Weights of a small GPT-style language model, trained from scratch on English Wikipedia.
Training: 411M tokens, 6266 steps.
MLP neurons of a small language model. Each row is named by its layer, matrix (gate and up: input weights) and neuron, and shows model dimensions 32-127. Each number is 50 + 12 x the weight over its row's rms, rounded and kept within 0 to 99. A neuron's up and down rows have the sign that makes its largest values positive.
After each neuron's rows, "fires in" lists the words (lower case) most often at its 100 highest values on Wikipedia text that the model never trained on.

L5.gate1004:60 34 49 39 39 54 43 31 37 67 37 48 55 40 51 48 50 47 54 74 36 40 30 50 24 46 61 43 47 63 38 48 36 51 48 42 45 61 39 48 60 29 51 44 47 56 72 39 55 42 45 51 54 49 52 59 42 42 43 60 37 69 43 50 41 46 51 50 61 37 39 46 67 78 46 43 25 60 45 55 48 80 43 48 73 52 40 59 59 69 72 72 39 57 42 40
L5.up1004:40 56 58 54 44 43 59 50 62 39 63 38 54 71 48 52 51 46 40 54 39 82 52 21 47 67 50 56 48 63 19 35 36 68 50 53 54 45 58 66 65 61 55 41 33 27 53 36 41 55 49 50 59 45 51 55 54 18 63 44 47 46 57 53 38 53 50 49 52 37 58 50 43 50 66 55 54 39 33 40 55 49 57 50 46 47 45 57 42 60 38 53 24 45 46 39
fires in: "to", "for", "told", "attended", "at", "in"

L7.gate970:42 41 41 41 47 43 50 41 50 44 52 49 44 45 55 59 40 61 45 45 43 55 33 51 30 44 44 43 31 55 44 55 68 34 47 42 45 78 32 58 62 42 56 32 33 50 29 47 40 52 45 80 71 57 57 23 45 51 55 54 59 65 36 37 71 55 49 39 27 50 32 35 51 35 51 61 46 41 50 53 51 49 28 50 49 43 37 33 55 53 43 42 55 41 36 59
L7.up970:48 36 48 66 44 47 56 43 40 70 31 52 50 42 57 50 49 30 44 41 38 38 43 44 61 62 54 36 60 65 48 57 52 44 53 64 77 60 54 49 44 66 66 60 53 70 49 57 53 19 62 53 51 46 57 54 44 35 41 42 50 38 61 49 59 78 42 70 46 62 41 47 46 43 58 42 55 40 43 44 71 47 38 42 67 43 47 50 46 52 56 51 57 46 30 51
fires in: "a"

L7.gate896:29 45 61 67 36 41 69 30 51 47 44 49 51 49 57 36 51 41 32 39 58 53 55 48 60 41 46 60 33 36 66 50 62 35 56 32 48 57 48 61 65 48 51 45 51 80 38 38 36 61 54 53 47 62 56 30 38 51 68 58 37 64 37 43 40 61 60 58 59 33 61 33 55 55 44 57 47 45 50 53 63 73 54 35 53 42 68 48 38 40 20 33 63 49 39 65
L7.up896:49 40 41 74 39 42 56 56 64 45 33 61 33 24 58 29 45 42 49 47 55 66 37 45 57 59 37 56 50 40 47 37 54 49 47 42 57 24 40 60 35 47 52 50 63 68 45 59 39 44 66 49 41 57 44 42 51 47 60 52 56 39 40 57 36 52 48 31 43 38 80 44 46 62 60 49 38 49 71 49 44 39 41 54 59 26 51 44 40 39 47 35 73 73 25 47
fires in: "had", "has", "have", "is", "are", "was"

L5.gate605:41 43 40 37 42 46 55 46 28 65 55 30 43 52 59 42 74 25 50 34 48 80 52 62 57 51 55 48 51 45 48 58 55 60 25 52 46 45 78 69 65 29 56 37 43 37 47 59 62 59 38 59 57 54 49 34 80 48 41 46 52 64 40 55 57 49 56 30 61 58 53 58 60 40 63 54 60 38 44 62 47 61 42 69 68 44 58 27 51 60 44 73 48 58 51 71
L5.up605:45 46 50 35 54 70 52 51 59 35 51 38 59 33 61 37 53 46 14 48 43 58 39 40 73 49 44 40 46 53 54 59 44 45 59 54 50 50 46 39 43 42 40 43 41 33 45 38 69 67 70 53 58 54 47 56 37 30 59 54 64 43 52 65 40 76 71 37 52 56 43 52 56 65 50 55 60 53 28 61 60 41 51 51 48 23 53 57 51 34 63 62 35 59 58 69
fires in: "of", "to", "for", "on", "about"

L5.gate525:28 53 55 40 61 32 47 27 45 52 53 59 57 48 47 76 41 53 42 52 42 39 52 59 51 70 51 43 49 50 54 72 37 69 46 60 50 64 69 35 56 42 39 47 51 31 59 42 67 36 57 50 65 50 44 69 42 34 67 74 49 61 51 53 48 81 55 53 57 60 47 67 47 74 37 48 37 46 40 53 48 58 52 49 63 41 42 39 53 65 60 54 17 61 61 69
L5.up525:58 54 28 66 39 55 58 57 58 51 39 52 44 39 56 49 56 58 38 38 48 50 45 41 24 64 51 35 58 20 57 27 36 65 54 41 61 49 46 52 54 41 61 52 50 47 53 43 74 45 37 46 64 46 31 58 43 29 44 71 51 53 60 37 54 34 20 74 63 42 47 49 51 48 45 43 56 54 47 43 24 33 43 52 63 50 67 45 36 44 40 61 44 25 36 56
fires in: "when", "while", "learns"

L2.gate11:52 55 40 43 36 61 41 60 40 36 58 47 52 44 53 86 49 51 62 43 59 81 38 51 43 55 33 54 44 55 52 44 37 44 40 44 54 69 57 57 71 23 28 38 38 56 48 46 68 63 46 33 43 40 56 61 58 43 65 32 39 40 46 30 61 55 34 60 59 53 46 46 70 39 55 56 62 32 47 52 56 63 54 31 59 50 63 34 50 76 53 51 48 61 46 60
L2.up11:41 38 44 49 56 62 51 41 42 37 47 48 56 38 49 53 22 65 36 71 44 56 67 44 23 64 51 49 46 48 58 50 48 42 46 53 36 59 63 25 70 57 42 73 60 42 50 38 56 71 38 47 51 60 35 76 35 84 66 59 57 70 66 60 40 42 61 45 61 55 37 51 60 44 46 36 23 51 57 41 51 60 51 46 68 69 47 45 61 57 78 52 55 52 36 75
fires in: "of", "however", "to", "where", "the"

L2.gate158:58 33 27 40 17 55 48 35 48 66 44 33 53 39 56 50 41 49 42 46 31 59 68 50 70 60 56 53 36 48 27 38 57 50 55 42 43 63 64 57 55 53 47 67 32 82 47 32 50 62 56 51 51 67 51 68 52 44 54 47 43 66 42 44 56 60 56 34 62 39 49 45 62 45 59 46 38 42 40 56 56 79 47 63 61 63 39 56 56 62 55 75 39 55 61 52
L2.up158:40 39 45 53 43 47 48 57 48 55 50 53 57 55 68 43 49 60 53 48 46 63 62 39 48 66 47 36 33 59 66 57 59 83 57 74 43 44 77 44 32 51 52 77 67 60 59 60 36 56 43 38 32 71 65 48 41 45 62 23 39 44 51 62 72 33 64 49 82 74 58 46 49 29 54 43 26 55 43 52 53 50 59 66 66 60 56 51 51 44 60 47 29 56 60 40
fires in: "he", "as", "she", "with", "before", "details"

L5.gate96:39 38 54 45 45 47 65 33 32 51 49 18 36 32 45 72 53 27 34 48 32 51 37 53 80 72 39 37 68 60 46 38 71 49 53 42 62 55 57 52 37 48 38 27 32 53 36 65 49 50 50 46 60 36 53 60 51 35 37 53 24 67 29 38 52 44 41 52 62 52 59 66 34 69 43 51 50 61 44 48 28 58 41 66 53 58 38 71 51 41 42 51 37 62 33 30
L5.up96:53 53 62 43 74 42 39 42 20 67 31 60 39 48 26 57 51 40 52 56 54 53 68 28 45 74 63 47 44 74 53 75 53 51 65 25 65 49 46 29 17 51 57 52 42 49 66 57 53 45 47 72 49 67 50 46 26 75 51 26 45 44 29 48 69 43 51 46 66 54 57 43 48 61 54 26 31 55 54 41 73 45 55 68 49 39 53 65 44 47 46 68 39 47 61 46
fires in: "from", "at", "as", "in"

L7.gate664:50 70 45 53 43 33 58 33 66 51 57 47 50 41 40 47 33 46 48 82 41 66 47 78 55 59 48 36 48 69 60 54 52 51 41 63 49 49 49 52 29 49 46 51 61 40 24 47 57 75 69 41 49 39 55 35 37 33 64 47 50 53 40 48 58 32 40 65 37 32 36 36 54 46 52 45 47 47 54 56 36 61 57 50 42 34 53 57 47 45 45 60 14 55 52 48
L7.up664:44 63 53 29 63 49 56 51 50 50 70 42 38 59 26 85 38 44 57 43 64 59 63 54 65 57 51 63 59 77 31 78 49 47 36 44 44 42 62 51 48 41 46 28 37 48 43 48 27 35 48 58 68 70 59 34 62 48 50 46 36 45 48 58 43 43 56 47 53 38 43 63 56 52 52 41 50 65 53 44 54 50 41 62 43 32 62 61 50 62 56 69 40 60 56 45
fires in: "to", "from", "at", "left", "in"

L5.gate430:43 53 49 65 41 49 77 43 53 54 65 43 47 40 37 55 55 69 54 43 47 63 47 58 47 52 35 60 43 35 47 64 61 41 42 22 30 57 48 46 65 46 51 47 56 65 39 57 57 57 45 71 41 49 30 45 53 53 51 57 42 53 53 42 60 63 60 53 67 49 66 39 42 30 39 50 74 51 40 66 53 77 54 50 67 35 38 46 59 51 35 56 33 34 30 68
L5.up430:42 36 57 61 39 38 63 62 43 45 63 51 36 78 50 67 43 45 43 39 33 52 60 59 78 42 51 44 35 65 51 75 39 53 54 54 52 44 39 47 38 48 48 68 33 64 26 63 74 46 48 49 32 69 52 47 55 47 65 33 69 41 50 46 41 56 72 38 72 43 54 55 38 40 48 66 53 72 58 41 43 42 62 56 57 35 55 46 65 43 62 56 50 53 53 24
fires in: "is", "are", "has"

L2.gate687:44 50 40 61 58 54 62 42 44 49 40 35 68 60 28 46 27 56 31 57 33 44 66 54 56 51 59 43 31 78 15 38 63 43 40 42 44 47 38 53 72 36 54 59 65 57 55 51 61 48 46 52 72 16 38 19 30 58 41 57 53 59 38 56 53 21 52 33 56 58 62 58 46 40 53 55 40 65 42 58 51 63 56 62 61 39 45 55 65 62 61 56 54 46 27 20
L2.up687:36 41 32 47 41 60 42 56 48 35 42 36 36 52 51 61 30 30 56 78 53 51 48 45 58 35 55 48 35 73 55 49 43 58 40 58 25 42 49 50 60 41 46 58 45 45 45 43 53 49 47 44 54 45 65 68 51 38 48 38 67 47 58 51 61 40 49 61 62 52 56 34 70 35 52 43 58 55 38 74 33 41 68 66 69 68 40 70 47 47 31 44 46 65 38 66
fires in: "to", "with", "from"

L7.gate533:55 47 51 49 36 56 50 56 49 49 67 55 37 36 52 24 27 59 69 48 47 52 35 33 47 49 48 72 39 50 46 51 61 30 15 39 53 41 55 64 48 28 59 46 42 31 67 35 36 33 57 55 27 38 47 30 33 31 63 57 41 52 34 45 51 53 37 44 37 52 44 33 55 38 50 42 57 53 60 53 56 68 44 52 65 48 54 55 55 48 66 54 61 65 38 56
L7.up533:30 43 71 68 53 43 46 49 29 59 36 36 39 51 53 62 53 72 33 40 56 65 42 80 34 62 62 44 34 48 67 65 49 48 70 35 36 41 33 52 44 56 74 43 49 43 35 53 65 54 41 68 33 39 49 34 50 51 50 68 66 52 67 59 52 66 64 70 56 62 59 51 46 39 51 49 42 56 50 44 21 34 45 41 29 34 62 27 53 43 62 65 47 38 45 62
fires in: "a", "is", "are", "was"

L2.gate584:41 44 25 50 60 63 45 40 57 52 37 69 44 55 49 45 59 81 62 55 34 28 62 38 49 73 54 47 54 54 41 52 56 43 27 50 66 66 68 48 57 46 40 77 47 82 51 41 58 55 45 57 44 50 47 34 40 44 48 41 62 66 57 56 66 54 52 33 63 74 57 40 47 44 71 40 34 48 33 69 55 53 40 67 61 46 35 39 32 59 27 61 68 36 53 48
L2.up584:36 48 76 49 53 38 46 42 56 51 58 44 47 55 49 45 51 47 46 47 75 58 45 51 60 54 51 37 38 40 46 46 56 47 47 73 57 66 58 70 52 70 35 75 28 60 55 41 74 53 41 41 59 48 59 52 36 60 34 66 44 57 49 54 60 58 28 56 58 40 53 38 44 39 52 27 60 40 42 35 61 63 70 60 47 37 47 75 35 46 45 40 16 49 55 52
fires in: "as", "with", "however", "before"

L7.gate979:47 40 53 55 44 32 76 51 69 38 66 65 34 34 52 57 33 44 47 53 59 60 58 63 63 53 44 60 40 30 56 57 58 46 39 34 52 74 34 56 50 55 57 39 48 46 62 57 53 58 46 35 61 66 56 35 58 27 74 54 65 64 51 49 70 33 43 43 35 40 43 37 49 47 56 55 38 36 45 49 56 32 41 64 48 35 54 29 40 72 43 71 62 43 35 53
L7.up979:46 43 87 53 28 37 71 49 60 46 71 68 53 45 71 67 45 37 29 35 51 65 46 49 53 63 73 50 57 44 41 39 50 53 50 49 39 56 66 65 41 55 39 51 30 42 39 56 69 39 55 33 57 66 33 57 44 42 44 48 53 50 54 55 46 41 64 59 43 49 38 42 62 35 39 45 55 45 48 57 31 57 20 54 55 70 41 40 66 71 67 44 56 60 29 43
fires in: "a", "very"

L5.gate302:60 49 79 59 57 28 39 38 66 44 53 41 70 60 41 44 66 54 41 44 39 50 46 56 37 63 51 52 29 54 62 47 51 49 40 64 54 73 80 47 43 39 46 35 37 53 35 48 49 56 54 67 63 22 37 68 57 46 53 43 28 74 42 47 63 32 43 45 43 63 42 38 59 49 53 39 29 26 50 57 42 72 45 40 68 51 51 52 53 67 64 61 35 68 33 41
L5.up302:40 56 58 51 37 25 33 48 51 37 57 43 59 47 51 66 48 44 29 48 60 53 38 63 33 53 48 55 47 49 77 44 51 57 43 71 30 53 61 61 32 49 41 40 43 51 26 38 42 49 46 51 55 50 63 48 42 47 62 45 50 49 53 47 62 34 34 40 66 60 60 43 56 26 51 43 51 41 39 58 51 42 55 72 38 47 68 62 51 53 79 59 48 54 35 52
fires in: "at", "of", "from"

L5.gate471:58 57 43 59 31 44 57 34 38 45 62 42 63 46 66 51 71 51 27 29 36 58 66 69 38 72 70 79 27 44 11 44 75 59 54 61 43 81 53 47 57 35 58 33 36 61 34 33 60 46 42 50 64 56 55 41 37 58 43 50 59 62 46 43 55 57 53 52 43 45 33 57 65 67 63 45 58 42 40 57 49 64 56 59 57 63 41 49 52 56 50 78 42 45 52 48
L5.up471:43 39 57 38 43 40 33 56 48 30 66 57 59 63 57 54 39 54 52 54 48 52 55 38 61 51 40 54 58 73 38 41 29 53 44 51 68 56 45 51 66 45 45 24 54 43 63 59 71 48 55 39 43 32 73 34 38 59 27 52 49 66 70 27 51 48 48 52 37 71 69 22 42 72 50 43 71 40 46 19 71 42 46 52 70 55 50 50 69 27 66 45 56 31 48 43
fires in: "of", "from", "in", "at"

L7.gate80:48 43 52 28 48 50 52 44 63 56 85 64 44 65 41 48 40 42 63 32 37 79 59 51 35 59 30 71 50 71 43 47 52 49 36 61 45 39 50 62 68 50 50 48 61 64 56 58 40 52 56 63 58 50 39 59 52 40 63 51 41 55 45 48 48 61 65 44 44 57 55 42 53 55 31 34 43 55 40 36 54 70 41 58 64 64 50 35 48 54 32 54 32 48 24 42
L7.up80:26 54 44 59 61 38 49 40 47 48 63 34 55 55 40 50 51 48 47 38 58 55 72 31 52 72 50 47 53 51 59 51 53 55 48 53 73 77 67 35 48 50 52 57 76 66 35 26 59 53 47 51 37 36 60 39 50 37 86 53 37 55 46 33 66 37 53 48 52 50 40 45 63 69 35 27 56 57 50 51 57 54 44 49 51 53 59 34 80 54 53 41 44 53 30 57
fires in: "with", "by", "of", "married", "to"

L7.gate999:50 68 68 53 46 57 57 45 38 45 44 40 63 43 28 35 35 36 77 57 69 54 36 50 62 52 40 32 39 51 59 38 38 48 19 43 58 72 58 37 55 48 37 62 21 56 61 52 46 44 58 51 37 13 64 57 45 68 48 47 59 49 73 63 58 58 51 67 50 30 43 25 52 57 54 65 55 63 41 40 68 59 40 70 58 41 44 62 59 86 52 55 27 59 39 58
L7.up999:59 47 54 59 61 30 38 40 24 57 55 60 38 31 43 55 62 58 75 42 47 50 60 51 42 47 42 49 51 61 58 49 65 53 76 25 34 61 51 38 54 35 29 44 34 38 64 51 44 47 35 56 43 56 84 43 19 50 32 64 54 58 65 52 67 68 52 70 47 55 53 64 63 49 57 48 60 65 36 61 39 50 65 64 61 48 50 51 47 50 46 38 47 35 60 61
fires in: "there", "all", "what", "that"

L7.gate726:75 55 56 51 49 45 61 51 53 61 73 30 56 65 52 58 46 41 54 50 26 64 39 54 29 61 36 58 46 51 70 51 52 41 40 53 49 89 63 61 40 65 62 40 35 42 32 59 68 64 66 42 43 48 60 47 43 49 31 46 38 54 37 46 64 64 27 35 55 55 59 41 73 47 55 55 49 34 36 60 66 53 37 45 66 49 53 55 49 70 48 33 40 69 58 62
L7.up726:70 56 39 53 50 48 55 44 39 51 39 55 60 70 21 50 38 36 56 58 53 50 34 38 64 32 61 59 30 56 48 59 48 57 39 31 25 34 44 52 49 51 54 55 37 61 73 38 36 52 41 66 62 46 63 58 34 51 24 13 53 45 54 42 58 57 27 36 32 55 51 43 53 58 52 53 47 32 49 57 65 55 66 40 55 45 38 72 51 58 58 59 50 55 22 61
fires in: "in", "a", "his", "that", "each"

L2.gate944:73 37 56 33 47 51 50 37 54 50 34 33 36 42 39 45 53 36 73 45 67 49 62 54 60 46 45 50 44 49 57 42 43 30 45 29 21 56 65 36 81 59 69 31 37 87 45 49 57 54 58 46 45 69 43 40 58 52 52 49 47 59 39 61 35 64 29 40 57 33 40 43 78 76 32 32 56 57 20 46 41 67 38 54 55 45 39 52 56 68 53 55 34 15 51 50
L2.up944:60 40 57 54 50 28 46 48 51 35 43 48 45 52 54 42 53 43 74 46 54 60 90 38 32 60 49 33 66 43 49 69 38 37 59 37 36 62 65 29 49 45 46 44 43 54 45 36 75 47 62 44 51 49 58 55 48 40 49 61 95 50 67 50 45 73 38 52 64 26 52 53 55 44 49 43 46 86 44 23 40 36 42 55 68 58 48 45 58 62 61 36 36 21 50 43
fires in: "which", "what", "how", "that", "whom"

L7.gate110:45 32 48 52 43 56 40 65 44 49 62 41 65 31 65 62 51 37 70 59 64 64 44 76 51 60 57 50 35 48 43 44 72 41 44 28 43 70 53 80 53 44 36 49 44 56 58 59 59 56 62 48 32 68 40 67 67 43 81 61 54 40 49 55 60 67 54 40 35 34 48 62 79 56 38 39 43 45 40 64 41 46 37 48 59 37 53 38 61 84 54 53 30 37 42 55
L7.up110:33 42 49 56 57 50 41 54 51 39 65 38 56 59 71 55 46 38 53 45 78 81 67 47 25 57 46 54 48 51 39 59 58 55 54 57 66 40 33 57 50 50 39 50 43 43 48 70 56 44 67 30 49 51 52 57 46 68 67 54 68 22 47 44 64 53 65 54 55 40 50 63 46 30 53 53 45 55 44 46 20 05 60 70 40 47 53 39 51 62 49 46 38 43 64 45
fires in: "as", "to", "a", "of", "the", "000"

L5.gate275:47 32 75 51 27 49 43 48 46 44 67 34 70 45 59 55 64 44 28 53 34 66 66 48 28 45 47 58 49 33 48 43 46 53 42 42 44 51 57 61 49 45 45 51 43 52 38 57 73 60 45 40 27 66 66 55 76 48 39 55 32 56 30 64 41 60 65 33 55 63 53 39 55 36 49 53 53 43 36 58 44 48 62 53 66 54 48 49 29 42 69 79 49 33 51 49
L5.up275:47 51 48 67 59 45 43 45 45 23 53 46 50 47 46 56 49 33 55 48 28 38 49 55 89 51 59 63 48 71 52 44 23 48 41 57 77 39 59 31 41 31 33 71 60 60 55 59 56 40 54 64 27 41 54 44 41 44 71 53 34 59 35 49 56 46 45 55 60 38 24 30 32 60 58 39 43 44 64 40 51 72 40 67 69 47 48 53 44 36 61 25 48 61 33 43
fires in: "of", "to", "after", "following", "upon", "from"

L2.gate390:54 24 72 29 39 61 59 25 56 72 56 59 42 53 46 40 40 33 34 71 42 54 57 49 36 51 55 49 54 37 52 51 48 30 63 47 48 76 60 51 59 58 59 28 38 40 46 34 64 53 40 66 56 50 47 56 52 51 47 51 53 75 43 61 51 59 34 40 51 41 56 50 78 46 41 66 32 38 42 57 41 58 49 52 69 58 42 45 40 42 65 82 62 47 34 48
L2.up390:71 76 31 70 64 35 52 58 57 17 43 47 41 34 42 58 58 61 47 46 40 29 54 49 55 70 62 64 31 51 43 35 61 46 53 55 34 48 51 61 73 63 52 50 62 60 21 26 47 56 50 54 81 48 73 57 32 54 50 53 55 45 42 59 57 70 72 30 48 53 60 21 51 55 59 52 42 50 40 48 55 29 22 49 60 62 46 49 48 38 40 49 45 43 53 64
fires in: "a", "in", "coronata", "encouraged", "stopped", "including"

L7.gate682:41 42 40 36 43 34 41 47 62 48 59 52 59 61 34 43 48 57 75 55 64 44 44 49 44 51 45 47 58 41 51 45 66 33 54 23 53 56 46 43 39 47 43 32 49 61 42 59 40 67 52 59 49 58 35 54 39 57 64 40 61 60 45 41 71 58 38 35 63 32 63 59 50 70 36 52 51 50 44 54 56 57 67 34 54 45 40 53 34 53 49 52 36 36 54 31
L7.up682:25 34 31 36 48 39 67 46 44 72 46 26 42 53 45 33 51 27 34 54 36 85 65 41 45 49 40 45 68 51 45 68 68 69 43 63 51 42 56 47 62 57 58 43 44 65 48 44 44 43 39 39 47 52 38 46 42 58 47 51 46 54 24 33 19 59 62 43 61 40 53 67 57 36 36 55 53 41 45 63 74 56 33 60 41 33 58 66 50 64 56 50 38 14 54 42
fires in: "of", "in", "a"

L2.gate808:44 45 28 32 50 42 59 57 39 59 55 46 52 48 47 34 65 33 51 58 39 61 64 33 36 24 57 49 45 57 61 72 59 40 55 37 52 49 40 63 54 40 59 56 44 47 57 44 44 63 40 55 38 46 47 50 53 50 42 60 41 50 52 61 36 36 55 50 39 28 35 52 43 35 39 56 44 50 49 26 57 47 39 47 75 43 38 41 52 52 46 64 40 55 50 44
L2.up808:47 50 75 60 75 78 42 58 49 51 51 56 55 60 53 27 46 44 64 33 46 52 45 47 36 54 40 53 26 38 58 63 46 54 40 30 38 39 43 46 55 48 68 51 49 39 63 51 55 54 50 47 38 35 46 50 51 89 47 57 24 49 32 59 19 41 30 38 25 50 52 11 31 58 59 65 46 52 52 50 78 39 55 64 51 47 66 42 27 64 51 59 40 49 72 61
fires in: "female", "of", "male", "women", "greatest", "quantum"

L7.gate962:70 38 40 51 58 53 69 42 47 63 53 62 66 44 55 36 62 56 49 49 55 62 55 53 38 53 54 39 59 51 34 51 57 57 24 43 62 63 68 43 42 28 74 43 25 59 62 49 54 68 43 63 45 51 54 52 57 54 31 47 45 60 64 64 47 75 75 48 50 49 37 28 65 27 56 70 43 37 51 52 67 50 67 66 39 35 38 60 64 73 32 58 28 40 73 46
L7.up962:72 56 34 56 72 72 63 53 56 69 46 61 66 34 65 41 57 59 31 37 47 63 39 50 57 50 30 40 43 54 46 47 79 59 59 81 38 33 47 51 44 56 71 48 41 38 68 44 43 47 51 37 48 61 72 33 46 55 39 59 56 62 60 57 41 65 43 47 76 43 38 54 61 37 46 70 37 33 47 49 65 50 38 45 48 48 41 41 53 70 56 35 40 44 66 40
fires in: "that", "which", "who", "one", "what", "only"

L2.gate205:55 43 51 43 68 52 58 46 39 48 52 52 58 57 49 63 47 34 50 52 59 64 44 47 39 41 67 64 48 58 40 62 64 37 49 46 47 45 55 70 42 12 27 28 62 56 41 34 63 71 52 53 59 36 40 67 58 59 59 57 58 64 38 53 48 26 49 53 54 37 45 62 45 43 24 40 60 55 56 49 40 42 46 57 46 49 51 49 49 56 56 42 30 65 32 40
L2.up205:68 50 63 76 69 26 43 53 57 57 39 42 57 42 27 44 37 48 54 69 53 66 67 63 51 41 63 46 52 35 60 55 46 57 51 47 50 50 26 58 62 35 49 67 64 31 51 40 41 45 42 47 42 39 61 60 64 44 61 64 40 52 38 54 64 44 27 57 47 60 58 47 54 47 51 49 43 47 38 55 33 39 59 27 41 47 46 54 38 48 61 62 70 57 19 30
fires in: "states", "african", "morocco", "s", "baltimore", "jaguars"

L7.gate802:49 29 60 43 12 50 41 56 30 73 62 45 52 43 23 48 44 51 68 47 43 42 65 67 62 46 44 80 33 54 51 59 57 32 40 47 55 62 36 59 46 41 49 25 48 50 67 22 51 62 49 57 51 42 35 54 51 79 42 41 25 62 49 57 51 52 39 62 46 40 38 59 43 68 47 72 45 30 40 58 64 78 62 40 72 40 53 57 62 56 58 56 41 52 43 30
L7.up802:70 25 58 44 29 55 66 72 61 58 71 48 51 55 29 48 44 44 60 49 57 60 69 38 68 55 26 65 68 47 35 42 55 39 45 55 30 50 46 46 40 56 49 41 50 65 57 47 45 58 52 45 56 52 26 51 26 76 69 44 64 50 42 48 48 47 42 74 43 24 44 48 33 55 52 56 58 51 76 40 86 52 46 33 55 64 48 54 50 63 57 44 60 40 71 25
fires in: "of", "the", "universe"

L7.gate795:37 33 48 53 59 48 48 45 61 69 50 32 49 41 53 64 36 58 38 54 25 53 65 36 62 41 45 26 43 48 64 61 50 58 61 54 55 66 61 44 71 49 50 34 44 41 48 44 64 71 72 41 57 51 45 50 55 48 56 49 43 61 46 50 53 57 43 37 53 44 45 55 70 50 36 46 59 45 43 48 77 50 43 59 59 53 59 42 52 67 43 63 22 49 39 68
L7.up795:35 40 47 23 49 41 36 59 32 55 69 37 45 59 43 55 54 45 33 66 47 73 71 42 57 57 41 53 40 71 47 51 44 64 30 38 58 45 68 59 58 34 44 47 55 37 56 57 40 36 66 46 41 57 44 40 50 64 62 33 54 54 44 60 34 52 28 54 46 49 41 56 55 52 56 60 63 39 32 65 49 60 44 59 68 62 51 60 68 64 49 56 53 52 37 43
fires in: "in", "to"

L7.gate961:43 48 26 48 55 28 59 53 39 45 44 50 47 20 37 59 36 55 61 49 62 46 54 55 70 51 47 71 38 68 47 46 49 34 25 39 61 49 41 55 42 38 44 43 29 36 35 51 54 49 61 63 39 54 43 50 57 76 68 58 44 47 47 41 38 46 39 61 39 31 41 43 49 45 27 56 61 45 55 52 63 50 27 63 94 47 51 34 50 60 57 38 46 60 59 33
L7.up961:42 40 31 36 53 34 48 63 32 43 56 25 51 33 56 54 50 34 41 43 54 68 79 56 54 53 58 49 58 45 72 56 52 49 41 62 47 41 37 65 56 61 33 38 58 50 45 44 57 50 58 52 56 52 43 47 56 72 56 69 81 36 61 49 32 60 56 38 45 43 79 66 41 61 51 68 61 36 51 44 66 39 55 51 42 51 45 56 44 41 74 46 43 56 60 43
fires in: "the", "in", "a", "for", "s", "of"

L2.gate785:51 56 58 26 62 60 27 50 55 77 51 57 49 60 37 58 37 58 51 60 40 57 29 54 42 63 54 40 54 32 61 62 62 42 46 35 46 48 59 32 37 28 55 70 43 46 45 59 58 73 41 75 45 50 52 62 66 20 62 32 54 54 46 55 45 45 57 51 50 29 49 66 63 44 65 24 46 68 55 45 57 64 49 40 63 45 55 43 65 77 53 51 40 38 53 33
L2.up785:41 45 45 68 56 53 74 46 54 59 40 34 76 61 39 46 42 66 46 60 62 50 56 49 48 52 49 30 75 55 56 25 66 47 36 38 39 46 63 50 60 59 46 38 58 57 56 60 77 38 55 56 36 33 57 52 38 48 65 46 36 52 36 68 56 46 59 47 53 51 40 33 44 53 35 53 57 33 47 31 46 57 51 50 36 66 43 52 38 42 52 47 47 23 47 27
fires in: "all", "allaire", "both", "only"

L2.gate87:71 51 55 55 40 40 38 36 33 21 40 24 71 38 38 59 52 46 35 52 72 55 51 51 61 38 39 39 57 55 55 53 43 55 39 47 57 32 72 32 62 22 56 43 39 53 70 38 72 58 63 39 58 40 74 64 39 62 43 59 54 60 43 46 48 55 28 59 36 63 45 48 51 25 43 24 56 73 28 55 55 66 52 31 70 43 31 47 53 71 90 53 42 59 43 58
L2.up87:57 49 53 42 41 47 49 42 61 45 32 22 40 31 35 42 28 52 29 62 48 74 56 60 51 42 47 46 46 37 53 33 52 66 56 61 52 53 59 41 43 75 54 52 52 43 40 56 46 49 61 81 21 64 50 42 50 32 47 45 52 46 47 61 75 47 43 59 57 15 65 50 65 48 42 69 46 55 47 64 45 52 53 61 68 57 65 52 44 54 15 58 47 62 52 60
fires in: "when", "as", "if", "although", "because"